config.yaml
n_layer: 16
d_model: 256
n_head: 4
n_kv_head: 4
head_dim: 64
d_mlp: 512
vocab_size: 1146
activation: "swiglu"
norm: "rmsnorm"
norm_place: "pre"
norm_eps: 1e-05
positions: "rope"
rope_base: 1000000.0
rope_fraction: 1.0
qk_norm: false
attn_scale: 0.125
bias: "none"
tie_embeddings: true
parallel_block: false
init: "uniform"
init_std_qkv: 0.0488
init_std_o: 0.0488
init_std_up: 0.0488
init_std_down: 0.0
optimizer: "muon_variant"
lr: 0.00676
beta1: 0.95
weight_decay: 0.029
lr_head: 0.00652
grad_clip: 2.0
warmup_steps: 200
schedule: "wsd"
decay_fraction: 0.669
decay_shape: "linear"
final_lr_fraction: 0.1
batch_tokens: 65536
seq_len: 768
doc_mask: true
train_tokens: 622400000
steps: 9498
dataset: "wikipedia_en"
MLP neurons of a small language model. Each row is named by its layer, matrix (gate and up: input weights; down: output weights) and neuron, and shows model dimensions 16-207. Each number is 500 + 40 x the weight over its row's rms, rounded and kept within 0 to 999. Numbers have three digits each. A neuron's up and down rows have the sign that makes its largest values positive.
After each neuron's rows, "fires after" lists the tokens most often just before its 100 highest values on Wikipedia text that the model never trained on. A number after a token or word is its count.

L3.gate121:537560473540466561511515627464486542492577516547474493506484535522449537526533486510500529507471436458473514475485545450500518489558466475437504557497532494502482548505473491457511508519534499481570549545488530522543529458478485470489454554417481542451427498529588451479519548499490477500547500547468489521480533514545425457461491461566405517518530537537564537496521532534536570592478487468427460516475477528493415585515520555531530504455506506457546471509540542491519588476526473481533526482518518459459541455502516465554506462505500471408500532462481467501532511486518539532
L3.up121:470467500430526516497497508516445493412515466473512506491501482515505486493489544554548558480569473461553528418508513544470545482583490447494486481499552539485476472508563530550530518522490542588520510482500494553458536560496536429491447533497509456478557435467500454456524478499519433556524484540523525473526504539521512534385487510476524532541504473482514558542519482455455446499469432427437594474471429467461534496559469529482478452523486497432453535512512431428458524563459429545464511433478504527438529526519525442519503494414480470502475579543559425514514509469506494530
L3.down121:540494473489515490464464431488479460587547537523484537570511485458452523564486496510499487515488482478517561407512493471538456459456489490485525492523523439460536549505535452538469512522517553488540551432464504443519502529464475460484504494578549539476498477467497505471490507493487500468404446551415438484596504482462521500494511447505498505472416598549511565559552515623473562526529467434566505557516522452531437468425489446513597528509531508455470512483515463506507472484497552469421556512457551518470494489496500472449400417473460551521466546509534459475492403429529477510
fires after: "il" 19, " t" 15, " T" 7, " J" 6, " D" 5

L3.gate202:526470584460498535510543493490507417540503406525534478491537480523464539543456512488459444509487494497527497475458445511439442453453490510523525475551455496597438412462445481548433500520492563481522448538515476535513497498414502495409474532487455483516470531468530486499587498522547485501500455507471515512440494578516501487513468505510509465510541513600491477536455606419566571485541433455498507453509462452459505525469503539466518493556465494527483452469556490524546469524552450526442490459447568432528546480473406495475516535494465565481513497530517509481500446498543507502
L3.up202:460499461555476506473494466459537403489553483499471546533451521492481467479513554480482443491487450523549472506565444542449537548492456495455502520469471540490487528529467517511505518531491492491493488530537570484460376456537485571583588498521521511512486490507511592494518534485516477455498545527585460420549470520551418584483505578511404492520533508570424504512404486488521504559515421510543517483469516565500451624554515511447555461446525484548542455411511504498478467573507532493529535416496531519534458523509456566496527524511468501467425510554496459547495539479478459478
L3.down202:579391473529508468499478554520497463443497545429445520442478553540612499447475521499507474577490481519497593549488511517565517429603486524469522547538468502493591523528529556475522529482470413495528565468479440493499502495470540504476581457503617500482531555537600464513523570501443522485475486550547474496528495537505533480452560458476501514508504556502517569500513479539431454495502492454477544459493534474575516536538536461530543479504532516479476556516483540480490517484508588562509484523509466486482460481556452544463518467525530434476500443525447407489518505467499439479
fires after: " F" 27, " f" 14, "un" 8, "an" 8, "m" 7, "ian" 6

L3.gate142:458513590436438551474507452491493446487509484583443481497498482450507505487478472505519498444450528506480506444480525488478473494432460469513524560447417488520475557523498512562546537547515510512459590439488500521508493511521440537528480519586449507490503471524431501547496492483493492477454457474507511474574548454426437431573492487562542471541500423464477489464497453416475487407462509511464511557549461515510526459503435571521551544512504577516551506475532571491579479520565475471518521490418583514458467490459497501500508479499492520434447553476524484509442422466423513552
L3.up142:457533416541503465446466511581471542556473448509475567543462514522535515441577460437493477537469465482469461477541510554482492569579455466529529454518499493499521532437500509526546456479500549451537504535473482520521530519529417477576548411528415516539533556459516505545514467577549514489429495471537499542477464515444468466475529523504512477484534564468479569479431511517587556514465534479479563515493522489452472516519483504485530526519502575541466497559528475517472475427478553545523459617443471546518500538526469509512564595516534494434448511456543471461482413579501496490
L3.down142:506500461526536536552514600509506545496487515540454539481449424474501519430519448514518490454501413534397495505453558514498511547526514476433510530516492506549475528505553570519533527555459519559515494502492494483599484492453534489472557458477474591459494521522405481527496466463574522513454503619533515489443516490497544506486489460504432447473532527463523494529451528520544520503527498519547512451528458585503476522553468409527438474594441467433509538501603460507515461497496482543492530563484432470503503549528434518533544546462501478499495610575484484506487584491428507470
fires after: " |" 19, "ri" 11, " Y" 8, " de" 7, " a" 5

L2.gate466:485544556510417456515490553517503529576502450479520536563509496534565491439484439538532502532398532507486461443450503529515511453497469476481510505524536515551506422480525522446457523494457449509464554450466482442521562525533487485548420511495423494510406518452510480528536533512526551487535510539640508525495547510487532579491558572520528541468536508497453409556504484430481491496457450552445525498507542444584503459452546503455500542456472445498510494474495532495470428522509456481486574486539544468512420506495447425525418505541528531490501444505485516471458524468500515534
L2.up466:508575493484535484514455506484524502544479488555443599502496458485427486519488510536462501540474430497453411492466563535565453486430500484422496576530517497494499539506508474530473491524535495447548506481459585463470500503498500506489468497523495520470514489473482442480478564527589506488520541414528508537439509501486566360522467554469479548509524561476492488520438424448504573519530450521595509419526462502556486549533535513485500487507533505521546459511480515505518496519512416480459487510465480584427475505601534464447494516459519542551469512482524482533514483436478604527
L2.down466:488541507498481511504444472489466536585503554465452487507511484497512426538489457511514554455575474558464509488474538537516518458510527551478474557513493530515516518421475472480387524503588425523508518605429536473531564578556428484548480501455462583515460520491508446524497500444524483458510517489564454503468511470516547451474459468500450500478575505478521521508490450408495517582471451523582520422488472485511487531507489420500477584536462482542453511559539397459605511521547482481516447478512540502509458545487498456458559579431394531508490562438508530478453522537510512388
fires after: " w" 32, "w" 13, ")" 12, " W" 8, "inn" 7, " sp" 6

L2.gate167:516435501428556483448548512543530533448536455498449419501503539543471501470465500452451491522472514628543507517496547486486530482466463539496460472520399483563467459577510504492520563426454490562473480493470469522498404535474512537542521518499537508547420575490439518541475498555530497464492479458469466507477479536478493483493565428484509499443477503551480485517471487393481515456478547521482462523526508551428527441485458453453500483572409449485424489512439500507466581521466496493475528459493450502505486540518444512633521515554489457506465473556544510572489448526506527510
L2.up167:525457486498538477447439502526467509511534508489513458454508481552435497484438498407451452530513487482524546584521525542500479473482500529475416536555398427521502462562481391531488558481477492518493501527478495502515475565480448520555488534489498463509549500502530445560463493534545556557500461480507474544527426494482560517564547465515473535447454573408448490488482436475487455439511521435498488521486478391452598504510512483477535520515462540446485435489378416479456537538457456459461471486476492508498461498495467530523537498520544425474560459432548510479471428479489504487
L2.down167:547461517475488479476458502536533509586479499523514542482483518503472499591482456455485470498533549507471523487598532557496512517528538519507564480420510511462409518528532488571547506500514498516457517514464554525565561510496413461535467526497492600500553437436509454547463430476434561483489435512530472536530443522503501528441475492529487494542491496481422423467541477527492586513556558489534455483543527430607573542490511486495560526447490476549517560512478494495534537513536553467478481502468541510460458548458435516523477470481476472505603532450503519434492576542518521519
fires after: " again" 19, " k" 14, " d" 13, "ill" 7, "d" 6, " l" 6

L2.gate220:546511492439505465498515597476497473508497532409557468536461452502474462501505433460474487528382516492430546480453495436593489463495481479497582511484489531538457450445552513552438487540485478494553465498510451497516521447473485535458421546497497559529483546518489468459490536484535488515514540460550521526557519489542569503416504485538495479504527524520565483515507486522514542499466524573481466532501496527527486425552536478518519569497503474525467565482499506441567548589536519537448539536499460506526448476521499559507450435496535566485587571497514535460531517510481537446
L2.up220:509475415519476535458561508494553466532534525588496465478470487473484482513516433515527452487438469484480451576526451545478445627524496526553545556529489525501518507463498519481506483509546484434491483433520518482546470464539516485552485507543508445519445505464495526514536546500491494526501540483516541410425507474464401529522462434568507557536558458484553521548506487557483501585517584537416516527415492557443513490531509513459452501405532556507530486554485519476459577510502557572481511481506440457508524532487420511521489482516479502503502616492526478503501533450539536540
L2.down220:493459504601453522455530454517569473531375499466569477481555426531466508558528486505475539538519516458509489521567527457554482412410526464558546490523503482520536513498477512572518440515478427486524563537508505481485472469505540482519508482532504528487513532511537489492573522469471582500554456544505485485482470490474544589453489524508457501513470519515451539454464477512483487437553529490531463487521450465500436590509475366559596478524543434486537509511478490471527441471516516558539572444421555500535494510513506555466461543473463490484484510525457524449526490570444550576
fires after: " f" 42, " I" 16, " F" 8, "ar" 5, "st" 4, " N" 4

L2.gate81:495500534486479525484450507467441494403451479507507488483446438486526446540549564463477442477489576501508505525521579527510556475481544528451506472471506506451428532442495444534451514549447583414488472537480467443506485437428561475569394534457574456492490468504515534489496524511502448516494486528482506530539539517502437439518494456494583456528519369486478454509538534518516478446510559526509518494471520553514493501523483488558496475516510476534536479507412550568519606566486464479456489472468507512486664508529485506486494499472491594509497504444496525462498537485495536482
L2.up81:574456517504458471501552514518486464483457447517453497542536528552516461510641492490498473442442482581444487509496501484448432530513490489497484446514524480544457541431465490521510575471562513439530530441552455464490543526526559494593542469589479539497469489475510508527541552532422422556559477522527551479494517429505417446499463577507459467506538494542507538463490456522503509533503444474477485485487535457557539479559522545487517492502492476529534485463557526463491509521487438486433467515555512598481515508487442472466480511477534532567534506462461523474422431524518478451
L2.down81:552520503399478509538570493411562458500504487511559507515486434506553571511561475507489499421497499531477446448455456537458512510452561444443486539546572453513498493468452576559492521513493497586459493475469432472476554424466539471469474488451497470543538492481514472562462467573465500570427499523470523515484502475560520491605491463466449482431578485479474477458537442431503461517517492458457474533514568457513600505514468440551484605538542453522537476544489506483506529497526490494457472492487460562485476549415480448451600482480507541440540484539467502569520494491548502526
fires after: " Pro" 12, " pro" 9, "ri" 8, " N" 8, " U" 7, "ro" 6

L9.gate357:471375568538506519502434487475408473490466541505512556523485476512505503428473535535469550503496525556588540404530487508456423511491469534515509511520508525460508492611565489526471409537488506516461481498525458448501505492498524470548565402432503529443505530454481502559469496582508499475565475521512479480530512463533537521485478453582520477503489489499456468554516463489536464483477423487569505474502406455522444516515459522572430549438436448490512455434509496435467559491471518445447527463494501490533542481540465401552544472562544497473479514551509483451567573499502439503
L9.up357:524509440519524492502499488409477484593513461518479559455503554464485490551468523483537588412529521517492526514506538444487490518452479455507514465467468374494522524528496549482545492524467518563484524507504449442464432457479503471564450452468474520517461520512518480471521567490559498468476485522459480500496497487419564503492572433544524511480533467506515514559521536473518526522443469523552451476529477425531522524516569389519476544466496540521544482474470467431428461486510523522567478513501550492444582471471453521531471510466606505469516551472529600461495490471503535552
L9.down357:503424501529526429514467543485510457469547532454480548512523512490494448555425483419456445446569460462477455481438481551485468562521539514561490494509426483517534444495467543417598518525469527441637545536611476521465467508493497447494558536447544562503527435519493465448509428550502508514478569537558475453500530468427535494554521493534453430500459524495491542522530516541471455452486441558495479531453419510530497547501453504518495518517434453434473505490493519459548518523456452461483486426575486507535543515449543478516535528476507471528476444550515560484438512550532567480
fires after: " d" 17, " D" 15, " ad" 8, " Ad" 6, "ep" 6, "ar" 5

L10.gate177:502453516502525493552522434511437541411532579474544440430507515533499470541461560553506530419490515579462472470452504479507552474557493486485512513533503497552508483505514544574533513599407414535454473432477505461549446477468526492460455473447608546468512514415514524487511474424521473462486477479528524569479454477509501537546554487493553479497498537508483455560468456449449506496574604519538517479509510500515499463446532455450500496492518436544536511500439491468537532448469439509513545419534471480446478476508459536504434530509523550572457464493470534451530456423422512445
L10.up177:478458397513541499522543488436481469531489472581463494584532562450472495479542475472521460486570536508490508526470419502544552488527512502511468440474499491541457462567500581455498436487535432535468513479524515524498519522447509529571469541479525516491495514532451496548472557575514481510514551475508556472517564553515568550479476461466489557448557441551478555496476482500550509511444587496514442460452527517451494480468540360513544412509498516574541459378516457463567495496474498517497520501458486595470521478462578465516508559546499444506479526481556456511547507476506466485
L10.down177:561501529459538512478465483563540458560486388555493519523470477511565488437562455478551536429543490546487439446470455510531529506503551429432524517509536496513542496519535449562437411512526503505566531443473533519437515508551430550535484507511444528476501522468598506498515466501476509488398463520441516480507568448475508515532435551510471526553559539512512474520504530489478491479435450512476453544528468515500524494493491451520529506448497478533542523483487532458503394540470550556459493525494504432435488495534414458518536493441546521483550446546495486461528535493501544497
fires after: " pro" 34, " ex" 15, "t" 7, " Pro" 7, " con" 6, "per" 4

L2.gate212:597452513479475473530500425466487472555528534570515515586487481493496475485550471605425549545507523510494464538502467490507470545492542565456500474472516438460424495531516503490477539418451508528503455497502465490460484449524541483499461532489500491476500443518520452479506440513492492437491432536501501574546516433508517417501438447476550508513529503484475535462445512448469599521470530483553490459405502486452457528541570573526535531500503531511509525504522518494501484476504513512556477423480568485543488413474517478556595562489568447510582485494486473493422525518512459570
L2.up212:561481481481548471488468446454499579513534529477497520474473509471526523516436561487510518518486489491538444530547510501435498477525485526541492506611493547530513458371501544520440515563444498519518508505486512505499527467469501498521534491494478464555495475461440525511578532543530558460534450527517471541434537534510538531628496464482516516504512546467501425552458560461529500530415527567537488490515556492484514582512497501533480507560457523572475494430435446449510540544450440571430561473560512517514519513490457523472524503525495467475571504513565494474501424454474462421
L2.down212:511474476443582520527405466447469501498540587489528501510468480453537545494456523439468441478522601509482456508538578533470450482492457498446556557520450483490495490450438580520512475560473508457464517531498477510496573562501477444503518470540498499554552526535444539566567490485542523503463432490575586536564500470508535531470485462490484538451497564567551510533549491556476522541497547502493586493474530444524472539496511458499441542527538520515446576453507457529482507450596442503488485513471589487527414511459439544495535413484512498529517522572547543478486419493437463520
fires after: "v" 18, " b" 11, " J" 8, " S" 7, " K" 6

L6.gate168:495467475520473452575511526489488475550502532455476523595507526579511478498532588458498505543472566581467401521472482396556462502550566471478442510533498477453606604452549522472494515499459539528506443519504503540501475541492484469472490467508508503497550492475451529461452458456460442520474556492512442516498544502456473535454479475500469413491468523530463476463463461460479482490522507565507442534541483473530519483461515520430502501591442502525532562419550401534523499508501507496516521554467498454489549510584532568559513540484537539560456490505432512483500537468434530466
L6.up168:415465485509470503483456455475495442466497510586525481456486552495439497512489565432582521509426464479466516478503529531474524485499441504538491505520507487480542515475488514409470417546447511537468492527527483513539468507483498521581452494539514489495614503569389503554529505512450499483473485496484479443494514450464507558495437479517512435518518485578520475435534490513525474527480557464448435580448461499461475448491504477430506459560514554506503518529513492522475486515534436478498505557494403469479540499471568515548514563524577528521523490504478467413512523532439516536
L6.down168:516434533550500505527513480557530499480516521580526473502478510467466485510518571536499513453492521548473470561579542586416527466504496517463535495532509575465457565611480553446418467568452510471542517444565467554518484473483578478440458502492498475493567551507495514539541502496482418461549492488522480444562493544534492468502520519464510488489514476545520477495565562443552525422524511521507464493515533567448535485492467505504555496499514569490470506555508423455544542490551494454479525466534465479491520505530458455558495465463452449503484485502507561529480490571593505496
fires after: " res" 21, "s" 13, "a" 8, " s" 8, " ex" 7, " con" 6

L6.gate312:444487462421527503558478461543481476472501531506544434556461528446457474489424512530440500453454508532421501460519562482486469519476573516514509531565532463491527539524482545600567518518548430561487545538531562437472500487557550475585465558475502515524477532454523492517501491482534651467423458455526482506466603502445559378510499483449502470487507494472475518521499492469553515484491466473564476482507458462431437473559525530510465483483518552510547468572557508473518505437563492502475502521476497484466481495528483508441480519528485473517441427450466464519410523547547524500
L6.up312:487506566580539525413511522481442500460517482464439454454472497497517554487494557477448510419497452517551507546505512506462530556474511495454524499524572472525538510483550540498473442536471548520471490482424481504543538499496497521425450469519533522539477540509473527569465507493506458491465542503614477499500515545408553532441459457519490475472535532524517446496431523522615474557511458510525440571466463528430534488521473478457488477531527508434441501562559536443517521497445442508559524507551409494448549499489441539493513508520555505428429485526456452407506469508485426603
L6.down312:518503497512524533543447445531474540477528461506505569520595491531463504530467437524518505496465496522522507537575484424505494469551566492434501497516507514542490505518446509522557476616518478525468470524399486508523556451472450462489579468474471540495529490480514507565446545474502605588474459459491485445456508548468520477458541472493539503530530532450583529484479496472525406509480518495499517494472516471445491464461486557511472427592510454532593495490585477511493481472489458474482506571562451521442516448479489476455487500542435550495519545537519501546499456437486516522
fires after: " l" 17, " de" 14, " ch" 9, "au" 7, "ri" 6, " L" 5

L10.gate429:542430449529549533414472472451424583498494406469514546515525499514500537448451556463472524505462493522521479489479453524408493468522497471511487508522467487507572528556479462568480459505445519530543489496470544502566503445473478418524468566482535435468567523439475565512554473487436488532562545443496462551551514545434504461527531497461572488481478472472407493571460456405524524458433543480568447466483509479465456502459521455464538493486524471515435526518544495402497504444498516534494536479516482496494533510496495551468516566535476480466447556489462508416456497536580507489
L10.up429:515506505507513466504521451524510431475509554536547530473488519461552534437509458456518530513527552551514513573463564549530481536481489526453607460477585443460448503489497470504479537422508478614485502430431448571548542524535476527485496554464482518492460484399496497470539502478485549542519552443585531461503475519478462494485484500458500591461469512520516524442527519487548503478519502565522430578458515486515572509524487458543559475513540455510542437425477468485481410498502503494533481535565504591444446529550475491501470460489535477487467545512484538542504511464521459503
L10.down429:491410533499539573482405450505450573531498521470518498547573592482482509523510453496484475477520570554508473539460500512455408533477488457508470438436543531539530453465552517462456530524476490527493515525558504562489505545551548495508491567495497460487495453536513517504552500567508500470530465540499520409570497501472473427503504530475583451534530485530566492476522531539538466530446474533484561468549488467491471498475518596509527500479545519455449478547512465508472533594468519539477452525548450476466468512480419438467569483467517452470500586514521554453555539490544545549
fires after: " pro" 22, " F" 9, " Pro" 9, " f" 9, "ep" 6, "j" 6

L2.gate106:519506506522469464534501496485539444527502503542541556575419536493466438482549472422520488462528542523517585513526557428518521469511541515555497483469481501492471508515456494534481555469516567499563502464482488567508535551486530486462493497525490532557427535441481481645482503540491444483540458486577541522503437479481454464502531554537503488470510482483452544465525566535544525492463543475488564462515512545419487461567544525534509585453519455438580492434477499518486526469512488414427536493553548515386486499493518494497484400484561555508472472487483542542440563518455513493
L2.up106:531483387455513489458514468492533479519587446520549484506462516476493426530501533465458471435465513444543516530514473500555492574575492440535521488490456491495473475494481489512495615491493489445453459556459506484626488473449489452510514406561493456478523504460546449531479538524478461487516471501444462538551464531497428518571487544577501514445415476562507525480468444459526479457504449453490537532544518534460491505528534512523523582500540557526540468527528547534495540525468499490523453474490503561473422587511467535514495492429548527510477478521463526466469470436482495519
L2.down106:471494473525525552462563489487500463495468429517519488485511478552531545538510518483419557434494472499486516577524455512519536512551538437450485495494571479476488535578461548548545551526529488469428463481440528573500577564428555499465492466583513440464524597522465521500484471546476498543438461499516510492491461600453499501510500521529518443532485541447510589423454541543509521589515502423454520531497474544487581447511441485543487482502457568612485537434580526547426505450495513507558541537550498471472476485514440517513535517459548595485500516532502461527523476538550491495
fires after: " No" 19, " A" 16, " U" 10, " N" 8, " P" 8, "t" 5

L8.gate291:479459503554437541492553451517427472452492517578517515510518441462523530531471541594519444533445520567434490516442438530460462479509572464526513531478534522522475485488434497481526497439557529488472398449445478509479536459486480525501542484534549521436524409442424464537545494530482617569498538471476497493529456472543513535452509494577523529563470453475527509513437540496532468461488491464464445538475470464518505505495539482519561509527486500525513427571509480502596531440475459536564508447556496425513452522557441515499487480511538538533515496513521449429590464506519470506
L8.up291:534539526441417457484521481585555548535546552528467539503493503495481471538401539529484541537523473494541572570473501545500476522465458544513555486466539499477533569538449509505578435485540526498532451541528517448521414476480518485547466420485522518517524586475465551506496483492425521496525478507481530476512461428478548477442435551462434414540464489518439510473454519461550430550526512572475427495500494506525513471575512524531579481522512484516511538585476458544408436507463480480501490519523555491474540593489540507429511553491494534486436527483482497493507510494481509504
L8.down291:513548524531506516552487535548522577561451544555447487470495536438464451523514525467524534556538476519444495581527511426473488492539495496490552546455531466529514561527522510502519563578516495472534467566530528525532474495486541457576542480532515479465442432517459554549545460467499537494622453503474495435535435528464523488463486513486567467518501563539483479464497545566461464554521477542490525506437499564519522464423456534474513457517506511461467533513504435478431509502500459562524550465430561566466494564494517570419472505459469485513543526462458503466514581579519488496
fires after: " S" 17, " s" 10, "om" 8, "l" 6, " Sp" 6, " ass" 5

L11.gate441:503487429496565464460395436502535522549458514564487512485485469491544482481444584493558517547485442536445549428482535511495466480483508470540458461387516528478548502473512559537568436571474421536446511486532566454483481507528509529515504575561560478450494545481478502491460525547563519480542550466519416492532492470464509531431545499416486508469536530548544516520540476463449477488497519459429429521493516582536448442458494486529505490480520489552534516504448449513559465506456478473416455499546495559511447535503498477558527524524531518423506430549501568562532502494497428479
L11.up441:473544434459462575452498521476531453554571460474530551527549570486538518535494462538532589474516461469475525513488501491483528529567460494480490568549535453523416536545431453491518518514555512520510450547457456468501545452473517566516478486501456541525483454456539510477474483533608511544465510480470476530513509476536480504485538476457475456643528507509544478523458554480597456477469497460498534499488520479542441467419552534483509499406527452469504512513409594512516532466489525470462556517507544451592492528527566442544447523435543526468504516538548501491484528533520504492
L11.down441:455489476491494507543523631523485525500515396532446552414554448524449515464415541482515477548459490500463493527542509517491443523466545521484495497501501519496532529524434537479534415467471506577499573466482518511488486503490554520515530555480522483515542457485454528478500502517486454474461484426525522475559575463553533537493492522517465523525470600510451490522556481489478483494495525576451528480461528517462499530512582569471566513561560563536505605536514489529450457505508507550489485526532504492496543468533517481495574477535474492544498575456551474494504519468517494459
fires after: " st" 20, " d" 17, " D" 11, " t" 9, "d" 7, "r" 5

L2.gate371:495541479468546522474507544500501485565500438472542549499460441546576498489535499421513466522475462513556469510437553485562510372511442507477509557453483519531586450482587515547537483554498434478491431521472619480533537451434508523523446507522519474500535576467496565472536466504432500568448524516496558537505425484465478509551569500479534537506511496539466557529527452452567535551531490471503485524512505462498497476481497413519494501520497469463567590466471541535525494540523556521557466484416497531520474509547529421507570523543603433551535597485481537495465402521525542508
L2.up371:493521481463557513508509567474450505488511465519493523445514489492525598466478449495455597551501566557515455516535509462492505508528500544445508542496469467483537487538543402526402518538494531495581406452543536485499480436514527551466528510514493449559528522510484578425575435502484508499482473499562574458466507526511464435422533456499523509492579495481539469528502418512551529535537497561446591518527559531493530496496480436452498431501490524473485492482514481557422492526490546476567539544475497527485541573468487489485582423456570452526531545476535533473444457476554577470
L2.down371:486504494498442456515505456488530526476523453465545493463514449495470500508418459520455521551421493547425434508541552510545552496533473529532488496572503493480487491483484536482422468507450513442514474534506451520540557491534580497462463517540525438596552459442430565512500428495496555505496592573559527510507476491468438522513493542546546491477470487538504515472543518536388513547510567527417562494510473515560432509462514429480494479464459495459491406554459495521469499458515423540431547513537509518485493520566475447478485514493477529514472475465481537510517534419533490517
fires after: " f" 27, " pro" 17, " F" 13, " t" 10, " T" 9, " R" 6

L11.gate164:455523532492515447486504517592508469532525506523483479483487504525500480452490508509580542508497539536508558534507595528521527431486445520510460503435493507508489481502467521419507583469480563570474521431485592462501515533493569512509490550555489470500557539501554499485480470501510515519590493436568458515575520424438494535523504473362472535480544473496495501555445513506504466476508477556476491488456475587451491487461484453469487518424520559516434509546546504545500515554533507547457548502521515521496522518576489521479595438445518479537461423504529493468551521470510481527
L11.up164:518455539429514467546529546442530549478437505613549490488460405463460500530554539432531524548477526507473541560497536506501415544489509449525506451466529479514533474533509516484501618480521480455461535522516497548556381499494493486552582573495557507436485509475489445511505487601508504526525509484464534545498510508536521475461486533476510521477491579476492485469494454498554522473436551473510508521476505547488527523557540439443479491527547449580564484466474474490480474503606528520519532499531460454413540520511563494495515523541483528552471504401497419437534527486510494442
L11.down164:526542482537523518539485521456424499560443474511434481576505533435563601506546467520472568588511473513472600462456536429503561465478488504491531507588474478449486548523511415534517553476500535441502545553542472483541480531503481425557451495591523503441412477393523512543506490504442466482454505544486476552504480520562538443468522537460484564489458541504530490469476494513561598507462510544464548523512515510434459460517456445432439542542446523561541441483535465531524506523535494466521489510489530459490536490540535456472532554478468505512476456593494425501520435540526537498
fires after: " R" 20, " St" 12, " r" 8, " w" 6, " W" 5

L12.gate153:455524500567534569459539445533533479505431489518485553497467480489470558487503492513493422509447540582499542465467509518472466489556471488500497560494487511479433552513458477461534514411525483527476485446490529463436583471500444564515471490491472571471471526453469461421522454484431512474530522529504560477467533522484498533573495468490521542519454472449485503432542463574491446512562458566481526540434438487538512491540470401515500539547507499467480505566590455506524543520487540506468474509502570495495478404432553446447580516440530456507506511457538513498510486484492506493
L12.up153:545558584474458475519555581500501557468471560486474536556475536498469458495491474516524461516520491533558528475479533479532531541495539498472489525467547500491471588585550474502556556470532521493566458500394453498539531522442522513555537512595472481557471514520448487539426493578413578535478473505497533493489473493528536533569550413445499438519506520487538476507515537490486550532549461444432507488484494497510529478425548432492509493516495532498586485491463418543436488490481437424531557479514520479465479524451571523473510514460457545568494471437438476528556510417597499490
L12.down153:484530515500525521477414518578509510537471500537511492494505474566526442508480479537512572551571493505478471451538433518506502420447551520502543421520544490532469493493510525482488471506524485580450511509496486558497465522473438473491469477495512443511466558493526513456457447525505499467562480447502509442487500480488519465491504520479567478530558509570532517510468525436520448547513466534466517475563542362593488451581561513509455590574477505496517493473462565600465515520543501437537520494457535492463502506504474491512502520593516517553478523468519511476475492478534523442
fires after: " S" 17, " s" 15, " T" 10, " t" 9, " St" 7

L7.gate281:377498452540439529539471491455496442519516489535457583475481480516530443561477555598459553519483511495429550476477509468560543466531544505524493549537468592512523603510481518503549554463482576528521498474470450489491507497461487469498452569537491448421504466519493503487486520572478523499523527535473440536463539520512498435558537552508551454449478462494535519500485535412439491478476496475478459453476508470429534540505555407552470485466533517419459450553545480545497532485529469474477489529508490505450474535577465481467467517505512411472479458486434475465516523481506521507
L7.up281:548453479455547473458498545525557521473467534461443541474491547536430552486445566510445483451517551494446470501577482515459482538471480456467575538463612484450532545544495449456510489517481601540502486578474515494467531571490501446443475527553478507440506496466538515523497488493547486524483456567603446510468473495472509478605463537538564566528503487519510470542425483511586498559526532441484491465520504561464478450497533521442522469494468496490487534472538496530517467462467435500418456515506495451464496536452408438487513565443568535421522445523479511554473481520484464460
L7.down281:513561542533562467480480460570504556464539555447480493486502497506451428484441615480502412475460572553513552401538528469514559468495488514482540496528507459441507457606473423429489494479449473560505510488465465530463526490508455450491440558449530526513458498430440476412575495491560512493482487538464509535534438548511550499550469507513493458470483502474500451490444481557449467466532562517517513448503458577549508499496552510467495487526529432519481479548501484521517530545472535446430483403526481540463478524545458435525520468451536536526513491596521494532388546506548510497
fires after: " d" 34, " l" 16, "em" 8, "ep" 7, " v" 6, " L" 5

L2.gate90:586469498491472485499444574523472463482500515580523541531462509537500560451503536485591484534354517500485501546520468461478491481535470507540561491500536511535479469491459476533476499521483483491529537451440512457550469522458432475521447512478506555477543480502459523519501487499550444490477493482535477500518460461495416482510531415506492547539589475508409504497438508510534497526453488547508490532438527526491470524560518432473504504438466508462565438515558512539501541480520528465555534583483482543480505436499512469443398551491570464503468514464495534490463551466553503483
L2.up90:521526511550480515573567491507554556496500504565450510568455529549526548468496527493549489471488434409454453509437483437518499526566476479504482411470552432471416482534531545445535469502514522513498478508554495466530531473504507484524433541491519559474476394439526542487554534465479473554482482502493503578502477454509512474530480507556508486523514537566531477537489430423531507533510435483400456540545482536526448526480439563543483507475477489506538501501461506457506482494551492491544474554488429462417508501557507476426591478474519548510546494431497481443469488430556603498
L2.down90:424526543405474487446514471453490504493478482566498516511490492533493560562505520493473537489524538431398565552446533499471471460551513462477433512511497493484475481495569598478439501471495576500537547509428510451504480539431477545527468422562453580508512506520470491452492515525485550544541462523554515502504488504535512494520481431488469465433516475453534527474468588528516490550525442553528409487487435510494559572474498501502465456427503518496533521501537564545495483493498482427528533542506568473535420503452504491455473559531512447474507497499532537534557529511471532546
fires after: " A" 24, " N" 12, " Ind" 9, "ann" 7, " The" 7

L2.gate280:523503515429495503457492525540452516443461451523522534508535518506511542511463577476432572519454495501536499449519489454553516537450521510506526510529454507525505432539511569494499450546501532536476474508534529499461539564435512519524524512447506489542497547429390570463462516529525529468520537532473438486491524494482514486490509428471470536487502448508547526583535440516586497475518472526420497610546477551449513563541462481495540497529480466511539534479497492500545548473469476496518459523563438532438491381560569470506477535553511445529504505551532584536569522439400492521
L2.up280:536543508458486543498462540549527478530478491539505560498482497465546455502487560547535527443518484579521478524507561527579532545515472492485428528552468471494458507478411522485519488528496511542467505538433452454560523532399538435506493508448483548492494454452491444445500554539508528443578456515462524543578440478426543559562525508406511533557530501516473482527542495525528535428531499478449583549512550556440454456512464446585483492531526445529477548498483523495509515492518460452488450460575443540531470440521532449495489507501526516491408495481596512415593530501501533518
L2.down280:488494519504488550523455479500544511462467529465495479572477479499455529515468469541527464493539385519525549586491580481538403452532483599585514461476513529481512440449508525485527389541472455417484531591464463551473476505465457413553511483471488577537565458513496506546443497559449575445581515625440454525480430511489506454473504433502536545558497547485504503525531472532503465461467567488517464503526489493486495502498499501501503436508514580448504504455485490528474444471503502507501510507444452557402542477470517464538530508510492546504436466524508465418436508493555469552
fires after: " R" 26, " D" 11, "t" 8, "v" 6, " d" 5, "d" 5